config.toml
num_hidden_layers = 10
hidden_size = 160
num_attention_heads = 5
num_key_value_heads = 5
head_dim = 32
intermediate_size = 640
vocab_size = 8192
hidden_act = "swiglu"
norm = "rmsnorm"
norm_place = "pre"
norm_eps = 1e-05
positions = "rope"
rope_theta = 10000.0
rope_fraction = 0.5
qk_norm = false
attn_scale = 0.177
bias = "none"
tie_word_embeddings = false
parallel_block = false
init = "normal"
init_std_qkv = 0.0414
init_std_o = 0.0
init_std_up = 0.0414
init_std_down = 0.0
optimizer = "adamw"
learning_rate = 0.002
lr_mult_qkv = 0.5
lr_mult_up = 0.613
beta1 = 0.9
beta2 = 0.98
lr_head = 0.00751
max_grad_norm = 0.5
warmup_steps = 296
schedule = "wsd"
decay_fraction = 0.687
decay_shape = "square"
final_lr_fraction = 0.0
batch_tokens = 16384
max_seq_len = 1024
doc_mask = true
train_tokens = 162400000
max_steps = 9913
dataset = "wikipedia_en"
MLP neurons of a small language model. Each row is named by its layer, matrix (down: output weights) and neuron, and shows model dimensions 0-159. Each number is 128 + 24 x the weight over its row's rms, rounded and kept within 0 to 255. Numbers have three digits each. A neuron's up and down rows have the sign that makes its largest values positive.
After each neuron's rows, "fires before" lists the tokens most often just after its 100 highest values on Wikipedia text that the model never trained on.

L6.down616:122114159120089151160126159151128120079115106079111147140128134135127131118124134095153140158155143147102088107107150102142106160121137108135124132113102131108146113075089132131165161117132127119134124176102116117148115101109107088150118097168125125132128097145137130196123146105121155154095150104123144118158134126130121149167124160155127162164123135085127128098169081110123109094103145158078083099115149121158134137181087116106125110125135162128135130207138157138136125124149119
fires before: "on", "s", " |", "ons"

L3.down563:134112114115149156125124170118157134096129114152136106117143124139108122124109117100127132102144166114118181117029138155094134116099147143092148139164125128101128145170116109125165071126130139135091104112089129120101163145140118121157127147144122146149150140135123113133115113127117113221106142081115110107133153148131095141111145134137139103072115138107091136116146141107125123080095144127144083128151135141135067148145100147113130147091105120136145131153109121121141177104113119
fires before: "=", "\n\n"

L3.down456:147100144086125124135096089145119132194115129157094136158131126121162115107095134121162105152086124139170134198112143156147162143108154176142125141111123127091149125147160119121141106125139151141117139147107107137089111166156099167143122156180136090107111129149155091123134109119112156143140133143135163108106124131132157181093146115141145126117138118122131106196128135154127174109116168152137105180128140117161097131165123160180143155101125125115140139112136142119103112141134106
fires before: " |", " \"", "3", "8", ":", "2"

L3.down10:103148111163122101103104127097121148137142130157140122130129189104133123144172086125139148141150106125153145138120121114164113103100104121149133168153088129112097136122147067112127101144099148103137137105148154155122114125114146114101160158161109180155122161136123142077126123134135147212105144149131135099121135145100140126150169094131128138141122114119125101162160113108158160154128109140192115138148100130169147115120119153121124103164110101109094128099180136140093152127171113
fires before: "-", ":", "ec", "act"

L4.down456:126118123129162135127105178165119097145163106138130106118096130114115180135140102133122119121138105114115098099151084130121157130124086104112056134184116109119108133143151109142101104085144110102126128161130165114182138104141107130124144141135149114164180121139134114126085163104157130138150086138158120097131134114102111098123118170166147145122168122136103131137111114146117120144170163098101149168122134066110167132085142113103109160133106126112133152122113089133139128116082108
fires before: " |", "%", " (", ")"

L6.down169:174148124090124124075071123121159083090151128140166137094102144108142154068111124098113106112133109075157104115144125158105062126128098132116107129136139149109134137159106102103070143109096116117124089154091116151174137129141135104144134115159132093103098110132118149159099125114120112108119109117107144129092152081127123124175132091125137111126126129139129140153129119167136108105154102112174157113096122133139098147112174140135151182133158121142133136109104154105121140123133132
fires before: " |", " (", ")"

L4.down83:161115125096096121122130124112110142108118125100142121113106097128142131072124164155152140105134121147125151091137140169188118098096137131126073119118132139109105125114180127154154122131114133142137152164171135144123139131135113125099093158145142148163131121086135104102138117060099092119110151111108172140153149112119094101140090121144135117101125174127136132130165137081117210111101106135114112148087126141144118101140111099133139098138103148098148091139117135162070133131107108
fires before: ",", ")", ":", ".", "–"

L4.down548:126137154110132156150141146174111104102131128178103091097104126116117088140105120155176162129124119129104141122121154116111102111134112107110120136154155138163123145127140126163127072120123132110079153153156108137104127147109125117134115094111120133133162119178128108141089088140151109254138093138136110127137128117136134094099162118153146116134127162108159139114135119111103130159148096116145172164133120138142170118113113117145121118149100146120125148114119100074140120109136170
fires before: " |", " of"

L4.down489:103130142124158106103145168144139089130097123146088143115089108103088129103141125134107130120095136132154163120109119134122146082126127126111139122110117170110137128108116151087151136110152100132128111132141142173114112156129144106132106133088104113144089100108150120085112130111113082139120139069109136110147090114118121118145114138116173149094102088110134140158099154131156142166157110162137160103139157120111124132140082093087123159104127115162119107170071128132079130154122053
fires before: ",", "–", " |", " Boston", "1", "-"

L4.down350:146159094154123161118110105162127104177149124141141108101094115161101117151128138109091145162120103118119162131127117099097140129100103120111103124158130120174108165116144135119189133150134099109122129109140128124132108132137151133121088136142175115129103136129098123106147111107153138065132136209128101144099131079177145120101098157111122118132089126132148130121064134132147154104150162133122135125104137170076147164135132118139125132135129125115150172116082120169109156137162104
fires before: ")", ",", " is", ";", " |", " ("

L6.down347:114137167104170127154078127152113095104148149123102140113085133125138173144096148155112114099132121116157168132103094157089109153115105107125112162126133141137144128124084139133164157141145140110132132168117155141145148140138104142124150136169143057126119148124096128084138112127117112194105133079104151144169134194126139144160153120109122130129156138121131123138105113110085110108163148100075111148164123120145164078111102117135110116149111132108134141143132150087110163145115142
fires before: "="

L4.down475:132114179119094112149111125162121174133144098161114097102116129121134139083126128134120123127133167162084113167130116122134103140134118107100118128148125124159165140151132127139127120103097136113088127139129091116077123125099107113179110132153120135149144136103150131166162145136086087114125125183126126183131154148148077109164060134142107116144143147130130135080129157138112142072105118137088089101129120086094126136137128096131109118127078142132160110126137112160164111101091132
fires before: " to", "ative", "da", "ls", "l", "ated"

L4.down493:130075126140169133070117191153122159142164122131111163135167135132101155115103119136118134120171146143161126094153162121152111119104131139103092161136130160119128142159094118153144128157104168102097076114118096119140142133107133109141142117142113156138143118142159149128084158120109122177160163108110105138120110152151080141116093133138105119108123192098126089187132134103087127103147104122117121122143127114128116129161133133115121085112111133127165113165097170092133127135130105
fires before: "=", "\n\n", " \\", "\""

L3.down454:131117151095152111122176139156124093135167170128090125128110091102159122154116115122137087125098120142072124136102148122111130119147169108104149065089084127137135156143118122123115099128142127147125161104120128102137176124108166140152144121129142186126119146105151136148099065074145128051118122130136089117141132140139114126076132112133135139114146142124140151104151082121088108121075179127126122116147106143157120114097125137141112118101117133145116113129113119094131127126074134
fires before: "s", " |", "t"

L3.down608:159106092119125148143093152141103197127120146140100138138094110125096159116136171139129123122166119118143105142175156114120130141082114133139058137133129124123130131133146126118144168093123150157122124146172144141121124123151092147139115149162105141144161131100165154126120145137108100211122128171112098116151152136157101105142098168160122124155134100088131117171117129147148106162149135119106092111095093118108136138096134122100103150083094124093156126143117117136113124111175140
fires before: " |", "o", "kar"

L4.down304:112116141145150102093153166171169118134132087142132107167147087100164134114114151127131150133106106089089108130143110095105141109120118132130073146124128116098118131164135114158103186138132120154086142124098141142119117129147100179120103140136141130108115158140139111095058126149149148175110152097134127124162100157129098155163107090117145124106148163162149118109129131143131104116117135143101118142157123142168162118121102132095086133154172159106077119172121112104133106155119113
fires before: ",", "\n", " Label", " Format", ":", " |"

L3.down548:119110111131138146155123172107152107142155079102108149123147120137072114154133126159135145096157116105118130150151150124117139125112138107167097110136134127153098120092143121155140131154127149122110085162142162126167133135139119107138120135123094140165134147102100144101179098078109123226139120108120129080136108136065099090186126157130125108116141130125129160110109137063091128152101107134177090122137103128153096124114140123133110139141109146112126115157112101119121135126126131
fires before: "0", "1", "2", "3", "-"

L6.down197:118109098152096098118122120100126145149157130178123128113104118134129117092130163108113111107134080132123078122110129155120127140136120152121121158110144122135128152113130110086128132164156127118130092073127114105114133150109132122159107172123125091136130143096132114108103130098130113041153139119121119132164141186121133183139122125136150144124127155165146144122105145118130182107115148142153157123105113090128159163181079060128142109149115133142129101112177092114113091100126103
fires before: "-", "'"

L4.down470:123125136175119134124155139131155105137133170169109141136136108116100126130153151139101121092103106098124148113083116125138124139087121109126129144134100125126147143102071142117162145123130126132113093111139168124154146141143142114073105112131097127146141138106135149115111100129103093179142199090147119146136159062113134122114112117121118151132108139120101092143118128164093166131115178162132100074118128156100115095100104104102142077150100127123132133161134167137155132064112148
fires before: " |", ":", "s", " by", "ed"

L6.down541:138134144090102127132132104110150252123149155140144123157142135144130127146141121108126141098133121121130135134110080149066138120124116124125079119127135159122150087154129118120123099123120141137118121105134145178181108119115153140118147129121140092115121113128154127125108111106139140255126119130129159145130132124138159136129104136120120114108131119118116165140126133114119149130121129126158144133126123134121083114129111128114135140122127133153142134134120139132147141133139138
fires before: "=", "The", "In"

L3.down170:097134114122085119133117117103136172139173148120170105149153090123095160114118089118085147105092138094072145096127141150114147067110140129119119118145120130108139118107149095135099134110121116082174141098135151147189162155108144098178097106124112117126116109127159132109141093122155136143107153152119181127129173109097113165163126124154148117106121103117114181160179126116106156114117120124109144094156142123101141117125146161133107127120109108118125085121103144123140145140152157
fires before: " the", " to", " The", " a", ":", "des"

L4.down268:092106080149108127125121145126130121109176168136126083113083132141167150115127147159088118118081159112106104181141137129139067149118150115124164110090135153113146143150105120155134114134100128140121085137137124112135113148113138150138153111133158143086117142152080138123110158151131157190147133120112106128109135170149099154134139115119113091130137147144103101094081164131109080124113136117106162145103119115190123121135191127134127141130138124142096156127107133147128175125109166
fires before: " |", " (", "%"

L4.down610:132113103081174156120100132106094157134129142155157159121145107140138147091136146093157120136102145159123115171125116152145144133103102119137170111114123124153129140165110122122122094123126104096107140094129115123089142118093158108137175189202125145130110113130149128149107105167124138152139159164127102099096134124107145115090153124133133127108090158157165116169137130132155146104095067113125135143106089139127094113091140129125165159088126092118135133115100162169125089120140122
fires before: " |", ";", "–"

L4.down19:143108093124139187110125164158144152133136129162118119142126120127104151100134147122140125102106147117129189132098122148090093141128129172094089159146100121140131144140080131140170112149136136124165089113110103139140112199141113079149133135144137139167112154128135124137118132160132140228124103086099095093125115146108099123112132151163146135124114129129117127165098135089121130075137135158101112133164126113119075168104121122130138125109133132117171106157125122120129137143138118
fires before: "=", "\n", "\n\n"

L6.down171:129162101147135097168103107118173165124161164125142126146122108119138130126161157140112103123135136168153164109112092133062126132131079130150106130139096136158179106125093155098139116159138158146140131152107150133171144129110121121103139085117150103160097105113141146133106132138121143233163155085142130127154132129139126137119169140112152129117112118087101153139129135137120098121128158122191139131135159062091106160134112129119113137138127135118138126118124131126160124098107128
fires before: "="

L4.down406:147097124151119125103136132112107066074120139128121123139115122157112144163168122139162115093112152144139130123151101116120161127091095145120123129053120144167104136070113116134079101086101110134137100137116121119146116134129110122155110127152127129166134130103134103073097146121112138143131167069129134179161139144113089117126153154149109117111124146147117092137110132150103092144120128112152107138139139128153137134093182083152104119120110134153137148170163121120165120162124074
fires before: ")", " |", "  ", "board"

L3.down358:122130069161106082144086135116110172138125125109112153124149126120144112109165169142121098091120128126145131082113105111096131150103151129145100114156140097186124098107104134061124130159143116151133115111128131099144133167168103109155107109101117143110116129141124123112126117131169131178136091099171144171146148122113101109106115142171089120150150126096136152135118115138139126116163178111143191166146130118142103140087090096105135147157117134121142144138141109121178148142132132
fires before: "="

L6.down131:167096101105148120143123139140077117129144150133135122151147177129140094108092144135164088139136133104109128144136128152159079136105125143113138115129145105107087111145127162147118138108115113106159129143100110098122158131068110153154095137164129125131098169120132149114109153135143106128095162127079130102086161173150129147087118097097172157139103145158124139169087133128142160104124115106104165125097075131153101118137139163159135094141139105117092144134150088124120108084143157
fires before: ")", "N", "°", " (", " |"

L4.down599:106150131110131108096148192108141132165122144183116107146096129119125145126117115168145119088110120091111145111122175165066164124118125123138107085103110112094137111150093170150138136196152082156134103153109145101131120109104152122119090133092127087118124120115131103153165065139171129164135101117145145129152148151128151124126141115123099132138102090145134144134147136126117097156119178121115166121122124122144118088141139123130121154148071137135105138115129117099173150124129110
fires before: ":", " to", " that", ","

L4.down402:141119097141153134104180172127129132117134107102148117127156149126111149108121141118086117099127162111145137113123182157073094091063115134136154152148118151147102109184121171099146121096068122137061131140102110139084129146127142113091111155097114112130133137122160121107114144139133094166121118106166158084092115151110145151133109120094115126134127148099160152156126133128107127118134113121157177109149110138163142117143122125141077124095115101135150119142141147131139106175144136
fires before: " |", "–", " 2", " 0", " 1"

L3.down307:143106155176145117122101171157094126116103147133135172175093147072123118170082114110098096119150149134140124155122122146110087140118131168127121175102137112130157130120089166136099153147108157109116125103112099105099127122168119114112131148183095158135096119094143180176134151151136123056117122108134137155088147108145113140109172130143133141147110125099103129132152140130135075131126133121142100152151109102111133149131146107096123123097094128131125140095130132114126129077120141
fires before: "="

L6.down246:083111102140104129117126104100130149116137132161147129165100138162167148098131138110119157095127189120096131142087113127200115138114103144113069092129119131155165152158097145132163133132118106129125127093156103141113159103136109120136126164130148096159117111169105141121086143104158144148083141139078133126127168131149140128111156129100148128121096118091151162134121156185111095143128151094120127088117108113072112099127125123131087134117115123133102121135081144139118124099158142
fires before: "\n\n", " He", " The", " She"

L4.down115:138107100143101149136174111152109084111106171104123156162107126097112106130196129160142150137127125060112119160134142088119155143142085148103110106132113105113118171100106135166068120106121104132164129102113126138168089137107130138140155075092163081131155168131098127112160135146142161180159097119154137143133128086120135102108151125122105116121150117102142165105125143105138153127113132142113158142116132134159154103140112104126108117130129102131106172100121132149164137125121122
fires before: " |"

L4.down492:121104118111146116141117164169137167142153142151097136137096131119107158121111160125099114129135142158158156121111133127104070102104167160086108200105093132088140178155135130126125131175149172127137100076127112124145143137150132107137137142131118128135083119130133171139111133130117122199150138110118116147095119100115111122104115153177120128084093160102111116133109115092120119101143099110118079108155120115106108147119155145125135105116148132103134106150187123121175131143154130
fires before: "="

L4.down408:166076155119097139125146181138092153127091162091122157148108122110138132146143143104092126085121083124141126129099130133133147097119137125137134103138123138129112090139156133154141128125097127154109126112130159154113083144162139131129109118151102121130120138082147156140137129116129146204130182192142143088131156073142110120128100136124093134152123124151085149079155155113098112134102180136093085080137119125145143129141095110114112153125140140142114114157139132088154133091137117
fires before: ":", " to", " |"

L6.down165:140109164107136120169115149152097099083151085123111164112099116132133139118127106171128106106127103169144153110085096117106128137078146153091108129180101077122106077108117130134144156144137113180123125115105132171151061143126155145131114115125137123128119141128160086144108142148147130177140193157153106139142115134129130086159147105157140102098094135134131105128101142144149115138144123129120155131129126104108122128121126061077119169126120114143099126119121098117129094129125116
fires before: " by", " in", " of", " to", ".", " and"

L4.down180:128132117135121180106102130179141155133141142075115129117119168125114140124094176100107184149085125115148142142139128099183102104119166120137102124106122096090116130166122099110120128104106115115149153131145094141126119142129096093090146097145139152134148099125157106157125122120126147212128073128109148138121137151116107116163122156150138087176093130084145138113116107161105135127155145170101131123145102146152120149115182126118149137150129135093142100147097121101108126124130100
fires before: "|"

L6.down88:128135151106162143135133128138151154140103129123113163118125141138134139150137158122139132104133123130145135138076145155076171164098113142143114136119109084110102127132111144110156085132128137080128152136138137130142113081126121128108143120098134149133090148114086107109126137115133137255151126095148136131116142156146139111138141114144151132109085126119129173110163142137136109171149160133200125141108135127134124138127110129142140107103135155087149143137131117137176148130128180
fires before: "="

L6.down343:113109107137135166095093133143114177158173120158109080133142107099120134145096154143129154126131152125130118138120122152144115115119157112151102144130156154162130110150140136137134150126108124167163079113162099177112108135112131136136124144116112111147115127137165150089093155153104113178147122126117130107111099125140116087118133118162148188144131136102144117132101088097094076087145160103093131116149151148137134119128110134172131130141152093139117138068089154124064086110161125
fires before: "|", "°", " to", " with"

L4.down20:143115134154169138117088105107109117089106205146129093145116113101106096143120111109124129151095097169118191148128122131145085122120136126105158132104182128104149106108149123149123142138135132139176102135134117142134096129145137124141159124158135137097091115147099147089157139133146117115128165125105158132135143092132119145152107123149097107127091105098108102175118114115165163158118146144106055126118092172087153144137132136123154156114117138125107119119149103129101164135187127
fires before: "="

L4.down417:098153111125146107118119149128135123132193147175137174094122161144120105164118114157101098114120121109101141133142140143105099117136119118070111152095097124126124135148117119079131169134115105156120118114091080097150120138129085117150158148147108150122102133122097116155122096084116142161159129118160123166165118104151114112099158174139140091131124190116120132150121146074090124158143123164168104133120098123101143125116109108127092102125106128147130148117109179096165137140147147
fires before: "=", "\n\n"

L4.down416:091100116163126148140143128086083123125117167098148143090101135106118130127112119162102111083103141155140099105136092132142154138092084114102121106132113103093129102120163098137114118132137164120125156117133148118149120112117140135132116157076143152114081094121153113129129149105130131120103163162122141153138140133172167146114077133106148095064141133119130129125140142136091212146071117125131110112133116136165099130118118147130174132144147135095123129135160122121082110087152090
fires before: ",", ")", " |", ".", " and", "–"

L6.down188:158134123137137140133123090129129194141145152136176118131138133128128104124126124146104146105110126107132139165094158131160120143124120127151113127153100141120114114145103147141161124118149124105107146126110128101165139129170163148152151134128151112144130155133137091157149141158120151255104174145163138146115165118095142130164176165133142123128135105121117160116126158148149112103126168117115137174113166110091113116098149144125101142115129140123134129139128147157116144098143160
fires before: "="

L6.down56:087095129078127124148136116135086116132151130146156118132123113132170164111165155107111095157153109174128139120106161109169124140126176110140122118157143130099134133070107163122123087131092125154129082132095142125163120127159106148099127131146121137158141172111126146117111146116099130122112124093148103127152147122126114150116154092125119111165107130167205144141115143111125156138070176141165147137145131097130132148141138104118083127099130085109114128143135145161176146106157096
fires before: ",", ".", ")", " and"

L6.down418:131128120163154100090111144124128110137108171116097148125156096106130102099138173148117102126101135156133132108149126087109104114143146128121091185152131111116110154122077143145157139112123111116136121125093147121143148110173135141112150117102165116175118142106127095166175147121138174080130132134159115143066157119133114108138143151114091116145117159142115108130094139157128118142120105140126100159046117116152145148119154127130079156101115121168133096113079115158152100141157135
fires before: " |", " (", "^", ")"

L4.down201:142113103104129127115131110156113101139085113110107143126152096138123095118149150102102135139113144106125161097125125128099126103096146141083146131121129134136113130117143074131126120138149145161100156098166134135142093148155157111139123146085117118097117100100122136155148081091090145154081135098111101107083102120127172123134137120146144156090118062131124144135123124161141133183118129125191193114135160108093086101174121140112162142099156106161130101112119138124135103138161112
fires before: " |", "′", " votes", "″", " formal", "s"

L6.down477:138122140113123144121108142123126125112164168135122140129112108115135130130105130119113139075142102155128128139130117126079126132125137147100084139142110114127128161153134129139116126138165142122140135083118114113172135129110149137122135155123129128136108101133143131100144146105117105255129089157126107140138157136126121125125113156132137131112144108148134146099116125115116111089127165125114119098149109134105141132148102136100114141120124134100132148129126127104156116117110151
fires before: "="

L6.down183:139103098114170119181128110136133101115131117111109094091090115105110134104153130148053176112086103132130178111134123143155110128109150153103140149103183111114154156117141108095107154152069171120104084113079149123125105135118169137142126138153159147134119102159136154108110124140071143080132101138109135116125179119112117135144133153107149119162105112077135101129114139132137122129138167093129128109138134156133146129113153102160135107125133129136073117114106142125114133157102129
fires before: " |"

L4.down462:123105131116151098148102114140135113149133108146125130165123156063100110121139097122183100091158122100123136152137109152125152111128144096111127155118126121142120108132140108182167132144143091129175107132106152122153124115101153104141123144088082132130110160093106161151112115122151110154155134108159142135121137138102150134168156153139106144117112124193106124182104118095116136138115068151146150115124089129160095100116119095083155141085142145161148143099165146122159163144159118
fires before: "-"

L6.down185:124122082137101152128136150123117154148121180116134120118099095112162138138135106166106146093140153126116139131117139135163129118133140120103179130149108151099104144152120144074136099141137182168121132080140146192179150088134135079123123094183085154083090136088125150133102104100132141159146133148134148161166106169122149126150146087101137125179123158144088158109126161141109097140109130122151151130120126138112131131117102114070115143129139136122130130115149146105136132127136143
fires before: ":", "s", " by"

L6.down115:155133119089123104120139141069096122160134119167081102090167128104087195134125108144157127135161092146112135161123124141142112101115134117095186095157120165097155122097126141128098149095137134159115120104126124124084140113137126121148122155120099137158121125137168144110102125154119127046156101094155149129085116118127107104129120112107101152104138143129120104161141156127148110117151168155114135106114150120113137149111098141128116148142150161119108106138184094139107099145095110
fires before: "|", " ski", "na", "y", " daughter"

L6.down187:143116134129129117113097118117139181101126097137106139142150094123133159113142151151157111124095128177117134096086145131141130131130116144112145171105142160131102143190181157168138138128109111161137121136134146099062103134123117150137108135130184120106090128123103130086135155105114149195090138132137102124163141116125102104097169085150140182123153115109137123162113163126126150139085113110171155110152145122172111129137149114161128112151145149113093118132122142143147148091141156
fires before: "|", " |", "  "

L4.down309:174106136116107130087164118134094152121127144124150151163114117137145170180120132097110133121121149137149156116086136128148135155136161139125114103076131144126107077109158128150118115158090163137154140108086192140152126132145142091143151083143167119170154147111110113171088158139132140197114126111103108105156179128102143164119153144123132131131153091113124138135137153099124146085121118129128122137151127128156104134105091097113107155126129106181106105134134099111153141108140153
fires before: "=", "|"

L3.down346:118098158117116168124130112104115104103106123152135082175141149131123092117135152122141120147127119124104115177137151125131069116107115146103116146130104104089167160110135139101114152111098098144113100137118100123123109110179100136157133138162087137098121137122121146121123136121092137217121129147157180150111170127128128125125138117142125104127178127131177104126135168153126126093098136139068093118123102100181103116131123106105115098103127104106109137149094120114178112130122151
fires before: " |", " -"

L6.down210:128133109114130112161085133106103130168114167095101112174173113104121126158143137119120141163143125101145164156116116132158160123121127164130161107082130115123160133126121151104137117141112138134134112110107125119077143125107114133148164140152110133091179130145130141144154116118089108073131141137152126098143141109130077134096119121072148112116132094131155077123070139112122141139134130183177098144151111138163110153141092118112147158136102124156139069119142174142126145163132167
fires before: "|", " |", "-"

L6.down28:152127126108116135143112138134171153097137153121165120146114146170109113131131141154130120108121139168147136148101074154079117117119117123123116076121110128145094115128097123096147089136108159109125149114113153158166117125150139125117155076112144096153104100124104110124104097114153176192158165067137151167144172157154143118143159175136105098110124121115098187142115150159134110114136184134111138137108127118083119118099116114131097142101143137103119117126093132154121115105157131
fires before: "="

L3.down167:164126139122132120139111085118126131173143140130153131133097109146123136144137103116109132098166126125112145136140111173117119106123093122142190130145167105112121115138124120079137163150140124130163055163132101120096129141085122113117140137128120154123114113130091118114109170135132148033109117147163108104168144110086129128139122148129116126125108094095141156146120127130110137107102121097107143131146116155181108100133080065157136070110124106177119129134114145142149127125165124
fires before: "-", "|", "The", "=", "In", "("

L4.down476:088166090129110112112129106122129182132157161116154133144085125096153117136152151128131137095138154142139129119116101140120139130108128114153073124175125105114125139157114159139106100126190090105135148122131145177166118140146155091141094173093109126123154104140114100098153136120131148181106150094124165109131075132136143100116085126146106131109089160092104140136115133141152142135132143113153096133129127093099059115145102121111113147130104104121148169168158093115119143107145128
fires before: "=", "In", "The"

L6.down540:154121085128086107139115130114124141130121150140119131124155122183175129142126154139120115115118120122134147098083115152096105139129089146155088110127143119162109129161114111137140130122143113101110117120111090118160095151131121115122097119120122129129094146127120112149123147103126123218159080044129135125127151112127119110107162172119166132104159125113142117146130133149133124086136177130099153123093124147128103149107139123107136193111184115131142162110112179126158150152165151
fires before: "="

L6.down274:186164097126090106102136133119175114148120140110107154189151093131141101141148125175165095139134114146127138093186156108117132161156149139157125141131135144139186162096152144104149151112149135140127130139120147116112082084166118146179140138160178119143124120125083139130130136103111102204095118167112127119139122123091153125133160111113154161126130131116125108140122162097091144136096119135115140130139152111101092104164130125145128114136148122101155120172113132130118142112141140
fires before: " the", " which", " its"

L6.down242:110123105154065144138122121127133147155154132194098157134148125112145150105150146154139128140141147139142111123133106158129099147095118109117147136095091139139151106093137086126130187118111111134133146158130123146128135133103145165159106164131099144121129173101135180128125120118132093093132142133131107162105158117182095114139133092157085126154144144156118162099136101168122112149162088128162150093066165101165137144139164159109122101127107162089116149141145113119155108114116141
fires before: " |", ")", "|", "%", "-", "ter"

L4.down463:113142147118109099131088105141092115174170129113122210129125142138096119123084102142129166099154127090128127088170152135111182126133124111127116129181094089123117112106140137110107110134086128117124184123118137147164104123113119140116134095109122104160136123112108169130136115101153140086176115131146133155141124128129100166135143142095103115177140120099083158106090158122138161160132096122102093115118146117136161131143156119094109119145149122121111128159111134159166141122155093
fires before: "|", "L", "out"

L6.down284:126124136115106136110139083133108225143120122158145139152128149139126129146142121123122153124082116149122126132086108138088123131137109102121075106131160154139168078124140125141146097111118136158143143130126164174134117111125176104126146106148160106165124111138104126153156158116143112241133129122112129140098130123110158132137119152097114132106138099119114163117117135100112132097121137141131121099106149113107052157112104152097108135124116120158122095142109134121105135099143147
fires before: "=", "|"

L4.down617:122112129150106113103136148135103122120112137140092137146165116148112131148116172163128166107136122093115109140122145095061169117120107145118116140088105147106072141078144105085115096118126127149142142110094138122129116138144156111097113163101106121144137138129109108066160107142162112157135070125143086107164136141128120116123143169129139101178132114100168148150148168157147129091156186119113160129121155143146164135153125144102125121149122145169159098138125123140135137165092146
fires before: " |", "0", "2", "8", "5"

L4.down148:142105144146105153164119103113109067107117174121156120138095148141141149143121122117082135103106153125138153152119123093135085106131116104162062147116088130142117138146124103122098088111116111137172108153149120123187127111154098094098115106099110157112100119108094138120145108132123119126166128138161162121141120133143085111118162125112132139137092099097159145137127118171116173160163173089098123098129144125149116135166106121119093128110083143145108120147084081121113151117109133
fires before: "=", "\n\n", "In", " He", " She"

L4.down598:123141097147115173099196154129142148130148151134141152124119156139138079131114094144140117087129144108162173169117164133111122109111103151160136155105098121117114167108149163131136178125106133130109129155120153141114119122126143156155105136112117101126179133129143134126089108187136139143128125128114113126128124187108145148118104110111154118121169143072136173151098098139135166126112089162166134148143162123161073146060143147139102140121135121139104130123099121152146144150147104
fires before: " 0", "  ", " 1", "\n", " Is", " 2"

L4.down400:112133110096115129135178152077150136115125170107148127117175096144125135137133116139125131143139142140142128101094113131164147131130116129092127118108049165132150128095143131123130124125107133104109131117147101155116125125120132103136136117146107093104146155110104071087143127100087112056131163145138153117111173121141107129149121154122116137114100133140063163130115097093109118160125140158175130102110140161100191131117102095127115156173161132140122134124129124113095138177111091
fires before: "-"

L6.down69:136108150148158107148106142130116084107130151070141155093107158128155109105157098138138128122146178145118129133136109123132206144172116109120097096134160166107120146050129132121127115130129085151112158163137122133152110111129108109164121133148097132109135162141106153139116169162171086115117110097156144113133099136109122080104143089120103106129133124120120146152132092124098146116118113132081106139171132176147150114113115125129152129148161118146110145089082153116120120150133100
fires before: "-", "  ", " Party", " No", " 1"